config.yaml
activation: "swiglu"
norm: "rmsnorm"
norm_eps: 1e-06
qk_norm: false
attn_scale: 0.125
lr_head: 0.00825
grad_clip: 0.5
decay_fraction: 0.291
decay_shape: "sqrt"
train_tokens: 471700000
steps: 7198
MLP neurons of a small language model. Each row is named by its layer, matrix (gate and up: input weights) and neuron, and shows model dimensions 160-223. Each number is 128 + 32 x the weight over its row's rms, rounded and kept within 0 to 255. A neuron's up and down rows have the sign that makes its largest values positive.
After each neuron's rows, "fires in" lists the words (lower case) most often at its 100 highest values on Wikipedia text that the model never trained on.

L5.gate515 [101 116  89 143 121 111 141 142 117  98  53 116 112 140 178 134 175  61 115 124 137  77 102  52 180  98 110 132  61 125 119 169 176 131 102 124 135 114 129 120 161 169 149 142 123 161 117 171 115 118  73 149 132 123 121 156 161  92 169 171 178 193 122 144]
L5.up515 [135 176  91 138  68 196 116 115 132 151 118 105  99 135 151 149 156 115 133 159 103  71 114  88 110 145  59  97  89 118 155 100 134  98 137 113 113 109 159  98 159 154 152 125 132 136 142  78 142 162 126 142  79 175 137 127 130 186 138 109 157 141 153 149]
fires in: "in", "into", "of", "during", "already", "over"

L3.gate1317 [ 60 153 147 118 125 155  94 150  73 143 129 159 156 123 163 161  72 131 142 141 164 120 115 195 113 182 105 124 147 146 108 153 156 156 155 105 131 157 103 150 102 122 147 178 228 164 112 160 126  93 125 172  82 151  80 122 127 120 135 121  85  89 151 161]
L3.up1317 [111  54 177 120 180 128 131 107  85 116  72 131 137 162  98 127 209  95  91 163 110  84  74 161 120 120  79 129 115  92 172 128 148  25  82 114 104 128 123 171 184 147 107 150 175  80 201 121 138 222 144 150 156  91 138 165 150 105 135 108  76  67 112 154]
fires in: "the", "presley"

L5.gate1369 [122 103 107 113 155 161  50  85 160  98 125 127 217 104 181 154  69  87 126  95 147 110  88 117  60 183 197 170 114 152 102 151 162 139 115 137 197 151  84  70 133 147 148  83  73  86  88 205 117 120 136 132  96 152 166 142 125 187 139 133 115 121  76 175]
L5.up1369 [ 73 217 104 157 161 156 132 153 164 135 153  97 179 136 100  90 111 122 152 107 137 127 109  77 163 194 204 156 165  95 138 156 150 135 126 128 105 139 102  78 115  72 129 133 160 129 110 128 156  89 182 183 173  93 138 162 167 151  96 115  76 128 106 107]
fires in: "to", "of", "the", "from", "above", "in"

L3.gate1211 [119  92 128 145  33 118 119 146 132 151 108 103  65 130 132 123 154  89 104 124 183 117 105  88 103  73 170 106 122 113 113 180 111 103 131 131 113 115 147 141 145 120 196  66 145 107 129 142 129  95 142 118 125 102 172 126  95 184 145  65 134 133 118 121]
L3.up1211 [127 144 156 144 104 105  78  92 131 146 108 126 112 121  94 149 132 142 125  89  70  67  94 113  77  90 131 137 135 160  95 142 169 130 145 181 144  81 159 118 141 155 205  63 138 130 107 137 138  98 105  87 120 140 141 166 110 196 183  85 160 146  90  91]
fires in: "president", "minister", "secretary", "governor", "chairman", "presidential"

L5.gate1234 [133 161  88 105 146 115  93  70 128  67 105 157 170 172 107 198  68 113 112 145 105 135 164 151 110 134 129 103 137 153 141 158  94  92 133 127 163 156  96 142 131  93 158 113  97 158 214 119 135 153 173 139  99 116 146 161 119 105  85  97 109 184 131 121]
L5.up1234 [134 110 177  95 105 150  66  82 122 140  94 135 114  57 126 174 102  86  72  93 153 199  75 143  90 108 117 171 166  98 127 121  68  51 125 179 113 147  96 163 119 111 154 139 145 120 151 113 160 123 102 110 150 166 160 175 154 161 131 102 106 169  99  85]
fires in: "and"

L5.gate1225 [122 135 170 125  83 138 125 151 135 163 129 198 124 114 166  90 159 106  39 139  59 162 128 144 116 157 127 161 150 145 102  83  98 158 135 113 104 110 183 145 185  81 132 133  81 125 137 103 157 119 169 160 107 125 108 112  89 140 120 168 147 101 139 159]
L5.up1225 [117 131 165 149 142 117 140 140 121 201 109 181 121 150 138 111 154 142  67 162 116 104  95  81  86 149 133 160 147 130 124  83 117 138 135  78  65 131 143 117 214 100 187 115  90 124  86 137 104 137 115 183  96 151 127 141  91 149  94 179 161 101  96 124]
fires in: "to", "of", "well", "and", "half", "or"

L3.gate813 [ 86 146  85 155  83 118 143 199 100 141 139  93  87 229 143 131 152  81 124 119 125 129 154 154 103 103  83 127 176 163  94 145 178  77  80 119 181 120 134 123 134 117 107  76 143  78 144 111 150 116 119 205 168  91 123 116 173 129 154 164 199 151 158 140]
L3.up813 [129  99 111  93  83 157  76 124 158 117  63 144 124 143 164 103 113 152 148 160 142 186  96 113  96  95 107 156 138 137  86 166 134 141 177 157 113 124 166 193 104 163 101 164 130  85  98  72 140 137 171 128 107 171 133 137 130  79 150 123 175 151 111 162]
fires in: "of", "on", "among", "for"

L5.gate693 [ 74 157 102  76 142 185 153 154 138 118 207  79 142 152 141  72 125 149  80  91 119 164 173 186  78 113 116 113 112 103 126 168 172  98 111  91 182 170 135 131 134 160 160  77 117 136 160 109 156  99 164  90 124 152 195 108 162 172 122 189 159  97 161 110]
L5.up693 [158 209 159 138 137 125 130 135 180 110 205 111 112 127 131  65  50  74  74 106 184 129 137 147 114 142  65 158  91  97 128  86 101 108  92 110 127 167 153 105 121 110 127  99 142 106 125 152  75 105 107 163 144 106 136 132 114 150 154 142 116  95 103  97]
fires in: "more", "t", "rather", "following", "other"

L5.gate1198 [ 91 141 113  88  94 151 151 146 152 143 148 139 145 134  79 196  86 153  69 109  94 108  58  84 120 161  98 132  97 110 136 134 171 130 100 124 110  57  94 132  43 116 123 113 128 133 117 162 166  88  87 155 130 128 187  79 151 155 157 105 132 157 163 133]
L5.up1198 [141 120  72 142  88 120 141 103 152 139 158 148 122 164 125 126 132  44  69 151 100 138 140 115 119 130 143 114 116 146  67 123 140 137 129 109  39 151 146 157  82 117 108 187 102  73 172 134 155 130 127 110 154 113 126 155  55  81 115 107 134  80 142 114]
fires in: "in"

L5.gate1037 [146 122 134 101 115 186 110 121 145 158 167 134  74 118 179 103 141  88 147 117 175 152 169  83 139 106 110 141 116  71 123 106 217 124 179 103 119  84  98 128  68 136 106  94  48 122 165  85 118 129 125 124 114 108 105 152  96  80 125 135  93  79 151 145]
L5.up1037 [175  73 133 134 106 140 190  89 136 140 121 171 131 143 148  93  37 146 142 157 140  98 162 130 136 147 162 159 103 139 128 168  97  93  63 110 165 137 189  81 149 117 190 197 126 141  89  76 156 104 126 133  92 139 113  88 134 160 129 129 166 109 186 108]
fires in: "i", "it", "time", "you", "if"

L3.gate1189 [119 160 152 132 107 197 152 204 140 113 134 154 160  73 136 131 126 181 115 129 142 163 124 120 107 142  79 132 140  99 170  86 147 121 127 114 171  82  97 124  66  75 190  80 135  87 107 150 127 168 137 118 104 123 160 130 154 143 101 148 160 118  87 124]
L3.up1189 [115 124  55 145 108 156  95  69 118 121 186 141 147 111 149  94 119 131 113 112 132 177 172 132 155 147 138 112 160 129 137  76 176 162 129 118 163 132 133  99 122 158 148 130  92 188 104 156 122  99 131 105 129 104 138 101 105 107 141 110 158 112 128 182]
fires in: "years", "seasons", "children", "year", "km"

L5.gate977 [130  92 160 109 153  98 158 136 102 158 131  90  87 130 138 161 113 113 149 112 109  94  90 133  76  87 105  77  93 151 125  76 173 180 105 145 120 115  96 113 153 110  92 113 161 115 141 128 109 103 121 163  62 105 108 143 151  50 137 135 212  85 134 107]
L5.up977 [100 125 152  97 147 109 129 103 125 146 119  72 126 101 131 123 174 154  80 164 109 104 146 164 166 109  94 119 108 134 157 120 123 162 154 139 124 134 104 162  94 102 121  89 131 148 109 126 132 202 184 136  59 174  71  82 100 134 158 108 174 142 125 123]
fires in: "during", "of", "from", "in", "through", "following"

L5.gate963 [155 156 166  55 110 145 132 125 113 132  95 119 159  69 161 126 100 127 126 145 117  87  97 163 132 192 186 145 119 166 172 171 101 143 106 136 164 136 164 155 157  78 149  96 167 137  84 139 101  98 135 145 163 104 132  85  95 147  96 103  95 114 161 139]
L5.up963 [121 109  92  76 108  82 112 201 202 101 169  89 119 119 124 173 147 102 160 125 170  71 115 135 134  91 156  78 169 136  65 168 118 157 138 113  90  88 139 146 157 124 132  68 127 175 120 155 159 105 105 125  90 144 138 102 136 146 183 172 163 125 167 125]
fires in: "on"

L3.gate72 [103 140 111 130 212 107  84 143  88 153 120 102 158 147 194 145 122 115 122  70 153 157 151 126 137 125 135 161 149  74 160 162 137 123 138 133  98  92 184 195 124 168 138 126  87 188  98 122 185 113 139 116 103  74  88 100  66 104 171 117 119 135 125 127]
L3.up72 [174  90 157  81 140 112 141 139 138 184 174  93 139 154 168 158 132  92 159  76 115 146 113  84 105 110 136 147 167 107 163 186  99 162 113 178 169 201 111 129 111 188 156 161 139 156 139  63 136  96 139 140 146  92 108  83 128 139 123 141 146 170 168 133]
fires in: "you", "i", "we", "our", "t", "your"

L5.gate40 [108  77 134  94 120 163 142 174 119 164 107  76 161 150 179 123 201 109 150 123 166 127 158 131 163  82 100 132 138 115 214 114 126 126 162 131 167 177 135 194 112 114 133 193 101 124 131 122 115 111 170 185 130  92 101 149 107 147 158 113 180 118 171 112]
L5.up40 [119 164 109 117 138 139  98 139 164 105 126 160 140 117 132 158 138 119 142  95 121  79 179  97 123 137 133 145 133 195 100 159 153  47  83 109 128 121  98 100 108 191 116 134 124  88 148 126 156 129 126 144 172 171 101 170 120 173 119  90 113  97 126 120]
fires in: "of", "in", "on", "for", "studied", "to"

L3.gate550 [ 91 102 161  97  86 109 114 160 143 171 114 188 136 156 173  91 122  72  89 171 109 139 125 167 130 164  98  68 121 172 182 153 123 145 100 150 111  76 135  82 138  93 152 118 167  83 129  94  87  88  75 159 109 100  68 138 161 120 127 133 165 101 208 107]
L3.up550 [158 139  51 127 147 199 100  74  86 147 134 122 128 152 158 120 165 146 135 125 140 121  68 171 164  89 164 117 122 102 128 180 164 136 124 111 163 157 146 134 110 115 153 136 144 185 134  87 105 104 158 124 133 188 144 143 105 109  83  97 100 178 150 157]
fires in: "to", "do", "did", "could", "does"

L5.gate1378 [ 99 132 121 142 110 115 103 115 213  87 118 127 141 204 156 122 189 155 187 144 107 156 122  99 138 122  27 139 124 144 105 117  72 115 113 115 162 112 110  91  86 124 132 139 159 135  37 123 156  78 125 113 148  82 169 165 150 139 128  96 195  86 183 126]
L5.up1378 [181 100 118 203 126 118 142 180  83  78 107  89 111  99 157 140 181 132 149 129  80 124  54 147 105 160  94 104 197 181 138 125 107 143 120 185 190 135 115 168  75 116 110 196 130 146 161 146  84 107  88  77  93 142 137 183 128 122 135 119 193 117 187 169]
fires in: "born", "located", "on", "damn"

L5.gate59 [ 89 101 141 115 127 113 164 144 185 161 106 139 140 137 108 106 173 117 117 139 173  72 118 138 141 144 176 134 144 141  69 120 152  68  88 126  91 104  86 166 132 144 118 132 122  95  95 138 108  90 146  68 125 103 138 110 172 111  99  86 106 110 179  95]
L5.up59 [ 61 148 119 117 184 147  25  56 143  82 120 128 166 143 182 137 141 157 120 115 171 139 125 139 137 168  98 119  94 113  95 133 142 127 152 112 120 127  87 128 101  88 121 142  82 162 112  50 135  71 109 140  90 140 110 174 209 195  85  82 116  80 157 130]
fires in: "the", "s", "a", "an"

L5.gate425 [132 142 141 143 132 154 163 171  75 117 135  69 185  79 221 109 145 113  81  76 165 103 143 202 102 161 188 139 117 152 117  70 147 113 113 121 126 116 152  79 123 159 162 149 101 119 132  95 161 155 111 182 112 113 159  49 154  97 124 164 141 113 160 126]
L5.up425 [158 106 137 130 124 137 107 117  84 171  97 136 150 114  92 118 104  91  29 146  83 100 102 124 122  35 132 126 135 180  89 122 161 160 102 143  73  80 193 162 126  81 159 138 136  97 129 173  88 167 136 161 109  88 162  97 126 122  74 139 157 144  70 212]
fires in: "to", "of", "and", "in", "for", "1"

L5.gate407 [147 174 236 180 149 191 137 143 119  76 116 116 133 118 132 122 139  79 122 139  81 149 136 112  84 121 101 116 138 141 174 145 129  97 216 116 170 112 135 169  30  92  98 173 127 168  70 135 146 141  99 132  85  77 100 142 161  60 110 233 148 140 176 133]
L5.up407 [116 178 159 154  61 156 169 125  77  97  85 174 113  78  95 133  97  69 129  68  81 140  93 143  97 147  77 135  46 131 155 142 130 128 119  98 134 166 181 156  83  72  87 143  96  96 101 132 131  81 104 134 133  61 137  98 127 155 118 166 111 130 109 160]
fires in: "may", "mayor", "birth", "spring"

L5.gate426 [137 143 122 160 161 152 140 161  83 150 147 117 171 125 111 114 142 151 193  66  95 111 136 148  84 182 155 110  98 127 142 140 110 166 117 108 102 183  54 132 157 119 150  98 124 148  87 155 168 119 107 117 112 148 113 131 126  99 135 107 109 120 155 118]
L5.up426 [138 160 119  56 146 162 105 120 104 130  84 108 138  94 115  90 153 158 131 121  71 103  89 134  57 116 142 106 123 127  61 177 158 182 110 147 131  99  96 125 154 154  67 116 138 127 101 120 126 111  74 108 124  61  99 195 131 101 155 160  99 185 170  53]
fires in: "a", "under", "away", "have"

L3.gate518 [ 99 119 106 162 122 150  96 153 123 110 125 101 146 127  87 162 164 104 159 177 148 109  60  98 136 132 168 132  79 131  80 137  64 158 103 118 130 138 175  60  92  89 200 123 132  88 154 150 102 132 147 115 149 110  92 164 111 138 138 114 139 144 140 147]
L3.up518 [137  91 146 205 124 150  91 166 139 131 136 136 121  85 151  85 133 104 162 116  48  56 107 142 180 156 116 100 140 165  68 145 157 106 181 129  80  90 166  96 131 105 138 149 146 132 116 115  88 214 174 160 169 158 164 146 144 142 186 142 168 130 112 142]
fires in: "professor", "minister", "secretary", "mayor", "department"

L5.gate478 [126 116 106 127 182 135  84 112  91 146 178 143 147  97 142 121 126 139 117 143 173 125  90  67  11 118  61 167 136 158 142 119 119 111 133 122 111 152 104  77 182 105 115  83 126 123 142 160 116  99 104  72 138 120  94 154 129  65 126 203 157 116 132  98]
L5.up478 [147 161  99 115 131 127  96  98 132 122 166 148 103  35 127 113 162 132 118 185 114 159 145  61 116 113 118 148 106 147 172 114 143 109 139 197 120 126 127 129 139 149 143  70 143 130 143 190  68 131  94  59 146 120 138  90 132 124 159 112 154 131 113 131]
fires in: "as", "that", "for", "after", "before"

L5.gate852 [158 133  68  98 140 121 157 101 109  97 197  84 154 103 101 121 182 115  80 167 143  61 188 126 142 145 142 152 170 175 124  73 101 153 119 150 166 139 117 112 136 119 185  86  80 141 101 140 188  82 149  76  94 102 124  92  74  94 130 137 109 217 136 107]
L5.up852 [182 111  94 182 125  74  94 126 200 154 140  88  94 100 159 145 185 103  80 152  83 168 103 104  98 125 129 123 113 126 125 143 129 119  93 164 152 119  62 130 128  90 134 109  56 120 137 147 167 125 176  99 147  44 142 158 123 179 148  95 126 131  49 152]
fires in: "and", "or"

L3.gate1172 [141 142 149 139 153 179 118 111 150 169  90 115 143  96 112 175 101 129  99 147 109 135  90  86 167 134 109 164 106 112 155 184 111 105 137 123 105 123  98 141  79 124 133  95 166 139 174  99 140 140  98  92 135 132 144 135 112 114 109 143 139  79 165  71]
L3.up1172 [111 147  85 160 135  89 121 100 125  97 109 119 140 166 114 116 120 107 124  81 153  72 150  71 180 118 109 154 100 118  81 113  86 139 165 145 111 141 118 136 137 145 142 155 111 121 124 133 100 100  70 129 139 171 146 190 127 143 153 161 147 127  74 166]
fires in: "as", "asked"

L5.gate555 [126  96 103 166 113 136 181 108 135 153 146 137 103 105  92 137  94 134  88 159 162  95  57 109  38 107  90  78 153  99 140 145 103  90 103 114 122 112 103  86 134 137 124 208 164 125 145 116 106  72 130 142 124 138 100 140 157 123 124 118 123 122 179 133]
L5.up555 [139 174 118 126 136  78 120 116 140  90 133 165 149 133 205 156 166 139 119 139 154 135 132  85 119  75 157 136 109 119 206 149 152  79 124 146 128 124 162  95 150 157 126 140 172 131 107  67 150 121 113 122 134  91  90  94 103 175 124 117  97 113 168 118]
fires in: "with", "from", "by", "between"

L3.gate1484 [120 127 117  95  86  78 130 144 100 101  88 150 153 176 117 170 149 165 154 130  92 136 131 113  83 186 154 156 142 155  98 138 138 113 113 129 103 100 134  97 122  96 109 144 144 146 201 163  82 133 152  62 186 137 120  88 165 144 109 101  86 167 127 156]
L3.up1484 [116 110 113 188 147 140 124 143 153 170 132 140 176 148 140  72 161 169 183 142 118 118  91 175  72 166 111 116 192  80 116 111 148 114  48 161 130 174 110  62 137  96 106 142  90 141 136 126 133 121 130 126  77 144 101 167 101 126 121 148  98 116 120 130]
fires in: "southern", "central", "eastern", "northern", "western", "royal"

L5.gate1308 [112 150 117  85  98  72 129 117 102 193 132  98 145 199 148 115 146  68  87 102 122 143  59 122 153  99  92 129 123  95 172 211 131 133 178 122 108 173  67 151 160 114 124  96  79 155 150 156 148 122  93 121 124  99  68 131 115 124 147 107 127 164 141 126]
L5.up1308 [114 173 154 131 156  86 176 140 145 174  97 205 124 102 154 153  99 114 123 119  90 155 210 133  79  79 175 134  91 121 137 148 174 115 142 143 105  89 170 162 136 107 153 124 140 111 134  93 111 142 113 112 119  95 135 141 107 136 144 142 110 117 100 172]
fires in: "of", "in", "web", "website", "at", "by"

L5.gate1044 [ 92  82  90  86 136 114 156 157 157 137 134  80  88 129 179 107 152 184 151 138 174 117 118 116  95  57 165 115 112 197 104 118 101 143 158 179  99 190  99  43 133 159 122 135 168  76 103 127 143 100 137 146  96  80 125 164 171 117 142 141  89  36 177 155]
L5.up1044 [155 136 124 144 142 137  79 124 157 131 149  59  62 162 121  95 121 103 143 119 111 112 138  78 120  90 122 147 123 116 109 168 140 154 126  96  92 122  70 212 134 134 139 139 117 197 139 130 134  97  86 152 137 134 171 117 152 129 119 145 128 139 158 104]
fires in: "a", "upload"

L3.gate494 [ 91 145 150 141 144 144  72 109 122 163  72 156 149  80 191 174 129 179 127 179 198 141 124 146 180 187 143  91 130 106 107 163 109 181 150  94 132 104 106 134 129 109 134 138 202 156  84 140 111  79 119  79 169 105 108 128 110 111 142 153  97 112 172 121]
L3.up494 [132 117 131 119 104 144  50 145 101 172 116 126 165  64 159  82 131  93 137 146 155 122 132 109 149 122  97  85 111 120  73 137 105 149 157  88  79 122 156 158  84 125 168  97 141 133 163 155 106 135 151  70 155 105 190 127 162 125 141 138  90 108 111 190]
fires in: "as", "to"

L5.gate1341 [140 117 116 135 139 112 173 102 129 125  93 113 171  61 120 148  88 157 115 126 106 122  94 169  80 129 142 102  99  88  96 149 101 106  99 130  86  99  83 157  94 138  67 155 173  90  99 166 137  96 116 154 121  94 123 153 138 128 101 167 130 111 144 119]
L5.up1341 [142 143  73 166 136 205 176 195 144  94 105  73 149 109 138 192 141 123 111 154 194  73 156 153  97 123 130 134 154 138 135 146 147 111 137 155  89  54 119 131 110 130 182 183 104  77 137 150 145 127 138 147 163  98  94 116 122 116 124 135 161 130 148 127]
fires in: "in", "from", "of", "neighborhood", "tennessee"

L3.gate747 [112 137 128 120 138 128  94 136 110 147  60 139 169 105 177  76 142 137 159 161 112  85  90 138 127 148  81 175 143 170 142 114 200  90 165 109  73 178 145  73 113 132 156 138 116 126 156 126 146 104 122 100 160 106 176 162  71 186 130 181 181 101 212 147]
L3.up747 [148 123 113 126 139  75 142 128 142  82 134 142 132  78 109 150 102  70  95 108 137 177 122 103 152 132  72 132 109 108 117 213 123 149 120  99 138 169 118  99 138 163 150 173 155  98 112 123 142 119 131 146  95 175 114  99 145 155  94  87  87 150  99 147]
fires in: "of", "the"

L3.gate91 [148 118  88 147 113 122  80 192  88  78 170 191 199 125 161  99 155 141 152 111  85 124 204 136 102 119 127  87 111 166  85 133 109 147 153  86 190 140  90 134 139 121 148 117 100 123 164 187  86 123 128 141 101 106 193  92 111 108  86 116 104 101 123 187]
L3.up91 [119 102 102 155 224  63 137 111 158 145 147 152 116 128 146 133 100  94 125 173 110 111 122 146 184 135  88 135  98 172 168 107 141 113 194 122 157 253 145 103  72 119 118 175 156 126 158  87 131 153 157 166 106 132 110 160 116 189 159 140 200  82 134 125]
fires in: "of", "among", "reached"

L5.gate873 [130 184 138 109 117 180 134  96 117 139  72 125  91 186 132 147  76  76 166 158  73  82 136 106  91 121 175 152 130 129 147 170 198 135  79 105 117 124  80 140 100 134 155 139  98 134 140 102 102 103 128 158 101 105 144 112  95 171 148 137 131 125 110 114]
L5.up873 [ 95 123 189 138  84 142 112 155 134 136 147 104 104  97 152 128 136 111 183 173 176 109 117 120 105 125 107 109 184 128 146 127 104 146 190  78 146 145 156 137 136 129 146 149 116  93  91 110 114 136 128 140 168 179 113 134 231 120 142 135 139 134 206 148]
fires in: "of", "from", "his", "for", "known", "more"

L3.gate1329 [ 72 146 113 103 127 123  61 158 111 130 119 156  87 180 106 136 169 148 122 146 135 175 149  75  97 155 197 201  84  74 150  95 122 159 121 173 154 138 121 172 108 158 151 113 160 149 136  99 115  91  80  84  71 111 158  74 156  90 108 151 141 134 145 113]
L3.up1329 [ 54 162 114  91 127 171 142  84 130 144 100 146 117 172 120 114 133 145  96 161 147 154 105 143 199 129  79 106 152  99  92  85 153 122 165 111  95 162 101  24 154 195 119 120 108 165 121  58 118  67 167 157 153 172 100 128 162 105 132 141 120  82 126  93]
fires in: "it", "its", "highest", "peligrosas"

L5.gate1293 [160 135  92 125 165 138 114  94 145 117  89 144 117  96 113 161 204 129 200 146 120 145  83  89 114 116 104 108 174 136 135 105 174 127 136 180  79 118 133 136 116  65  42  93 146  93 168 202 120  97  77 144 141 130 138 142 112 123 103 132 167 125 151 144]
L5.up1293 [154 120 115 200 104 131 134 126 110 145 134 130 149 157 163 142 179 211 105 115 122  93 143 109 118 123 157 132 134  93 164 167 159  77 125 170 111 145 201 120 101 168 130  95 161 109 122 208 125 112 121 140 104 170 134 139 109 137 139 132  99  99  92 104]
fires in: "born", "located", "early", "of", "in", "by"

L5.gate779 [199 163  66 120  73 163 112  89 179 120  93 108 102 132 100  83 108 141  90 112  67 139  93  75 126 144 145 133 105 135 157 191 137 145  85 164 154 111 181 157 135  65 135 121  77 107 165 165 107 158 178 172  87 125 139  73 100 182 138 219 115  85  96 136]
L5.up779 [151 132 135 137 112  77 159 118 145 161 178 145 113 112 190  83  99 141 124 126 135  93 133 158 161 111 147 140 163  97 201 122 182 110  94 140 130 128 158 173  92  54 139 119  83 133 104 132 125  83  73 172 123 114 130 165 140 111  98 148 144 150 166 155]
fires in: "on", "at", "neighborhood", "of", "along", "northern"

L3.gate1028 [101 145 118 168 124  66  88 118  75  99 157 109 196 114 132 115 102 135 116 108 118  82 136 119  49 109 163 157 102 201 157 110  69 152  87 157 126 104 182 112 120 167 134 108 130 126 125 142  92 158 156  96 110 142 125  74 112 156 160 134  96 161 178 137]
L3.up1028 [145 172 127 130 156  38 159  85  80 169 121 182 148  95 147 104 176 125  95 171 156 132 171  89 127 114  94 162 146 139 142 120  85  87  84 135 143 154 125  96 204 144 134 101 174 153 161 136  90 123  92  95 144 201 184 182 145 111 130 123 138 156 126 121]
fires in: "and", "but", "which"

L5.gate19 [124 163 134 137 102 107 142 113 118 148 121  80 129 105 141 101 118  83 205 148 156  90 112 145  74  93 125 120 116  84 155 159 160 158 178 123 110 158 100  53 218 112 113 116 119 104 131 123 116  76 167 137 113  95 147 160 170  80 137 133 150 124 109 147]
L5.up19 [172 151 120 115 132 108  80 161 168 161  90 133 113  90 114  75 164 116 145 123 148 155  83 152 129 114 113 143  98 122 117  95 172 214 139 164  82 172 191 143 133 103 117 141 125  91 155  87 213  54 147 158 120 184 113 153 154 110  86 177 190 198 103  92]
fires in: "in", "of", "to", "since", "and", "during"

L5.gate967 [164 181 112  74 125 101 144 160 156 113  56 129 109 117 141 148 137 133 101 135 134 102 112 114 175 167 113 131  95 120  92 153 128  90  72  80 116 106 126 114  90  80 140  99 148 168  97 105  87 161 146 131 116 119 106 145 142 135 125 122 102  64 113 163]
L5.up967 [170 135 159 150 122 122 164 173 120 128 151 144 172  98 185 120 143 157 117  87  72 182  98 138  96  79 103 132  96  99 161 134 108 160 151  83 162 119 164 175 134  90 135 121 166 100 124 154  93 137  57 126  71 134 115 119 133 144 128 201 123  72 131 145]
fires in: "on", "of", "to", "for"

L5.gate1250 [116 161 138 140 197 168  93 150 153 155  81  83 215  68 123  66 137 137 151 138 168 187  64 213 139 118 121  83 188 148  95 111 103 186 142 184 177 201 108 135 152 108 137 102  74 121 156  92 114  69  73 154  87 153 122 146 160 161 178  49 107 106 178 114]
L5.up1250 [123 133 112 181 142  56 158 120  97  99 103 107 140 130  54  99 138 111 140 140  82 120 130 157 105  99 102 141 116 172 122 121 144 124 113 101 135 209 112 137 127 151 180 108  83  93 112 121 141 106 125 147 105 137 118 153  71 161 142 165 142 143  97  68]
fires in: "of", "in", "the", "southern", "across"

L3.gate804 [121  74 130 102 117 106 169 108  98 141 155 138 134 102 141 126  94 179  87 148 135  96  82 140 144 165  36 151 120 151  97 110 113 136 106 106 103 115 116 142  89 147 111 157  70 147 138 138 183 140 126 108 145 131  98 191 146 144 104 146 132 101 124 102]
L3.up804 [141 141 112 164  90 127 176 106 156 116 133 119 118 157 166  89 140 150  39 114 151  92 156 138 147 127 118 155 133 105 143 159 148 122 102  64  87  89 149 152 124 167 139 142 113  79 146 133 135  88 165 119 150 147 135 114 104 140 135 150 142  51 168 118]
fires in: "in", "initial", "intersection"

L5.gate821 [102 102 103 124 158 124  84 145 102  71 116 104  98  88 166 130 189 161 141  94 121  78  82 179 179 128 104 144 144 138 117 144 144  46 145  79 174 162 118  96 172 167 144 150 117 121 100 115  92 157 135 116  83 202 118 163 159  84 125 154 104 127 141 178]
L5.up821 [139 170  96 146 171 118 144 116  81 111 127  93  97 126 109 119 163 152 147 126 115 143 147 148 123 155 164 111  93  94 162 161 144  91 110 137 172  78 104 114 125 165 122 122 121 141  98  83 186 113 111 122 137 127 116  70 140 209 139 117 140 163 103 122]
fires in: "to", "of", "from"

L3.gate166 [137 114  93 112 176 172 155 122 135  84 142  93  64  80  60  97 125 121 117  85 126 146 109  56 140 103  71 151 142 139 121 117  92 126 113 181 128 121 111  52  93  98 126 128 157 165 121 132 143 172 111 159  91 114 157 132  98  82 113 109 179  96  90 183]
L3.up166 [132  92 125 173 162 130 132 120 143 165 123 100 206  61 122  67 137  91 129 174 127 131 115  98 101  81 111 103  92 125 121  65 127 107 137 137 181 111  56 142  94 190 111 150 162 109 125 150  59 176 138 144  68 134  84 117 117 136 112 125 134 115 132 106]
fires in: "took", "taking", "through", "take", "taken", "following"

L3.gate1085 [130 149 130 144  84 133  71 134 134 148 108 152 169 151 105  86 135 157 140 127  99 117 117 141  91  86  99 142 142 145 157 134 181 121 131  92 111 157 141  85 128 132 143  66 100 123 132 121 131  73 107  81 172  81 157 101 148 121  88 146 123 147  78 146]
L3.up1085 [123  56 127 209 123 103 173 166 110 134 174 151 143 193 129 153 154 112 121 206 148 137  93 125 240 110 127 176 135 123  87 110  79 196 148 142 157 164  82 109 128 119 129 176 128 150 130 115 158 107  89 145 144  72 112 102  81  91 139 150 155 122 136 103]
fires in: "of", "guitar", "committee", "men", "appointed"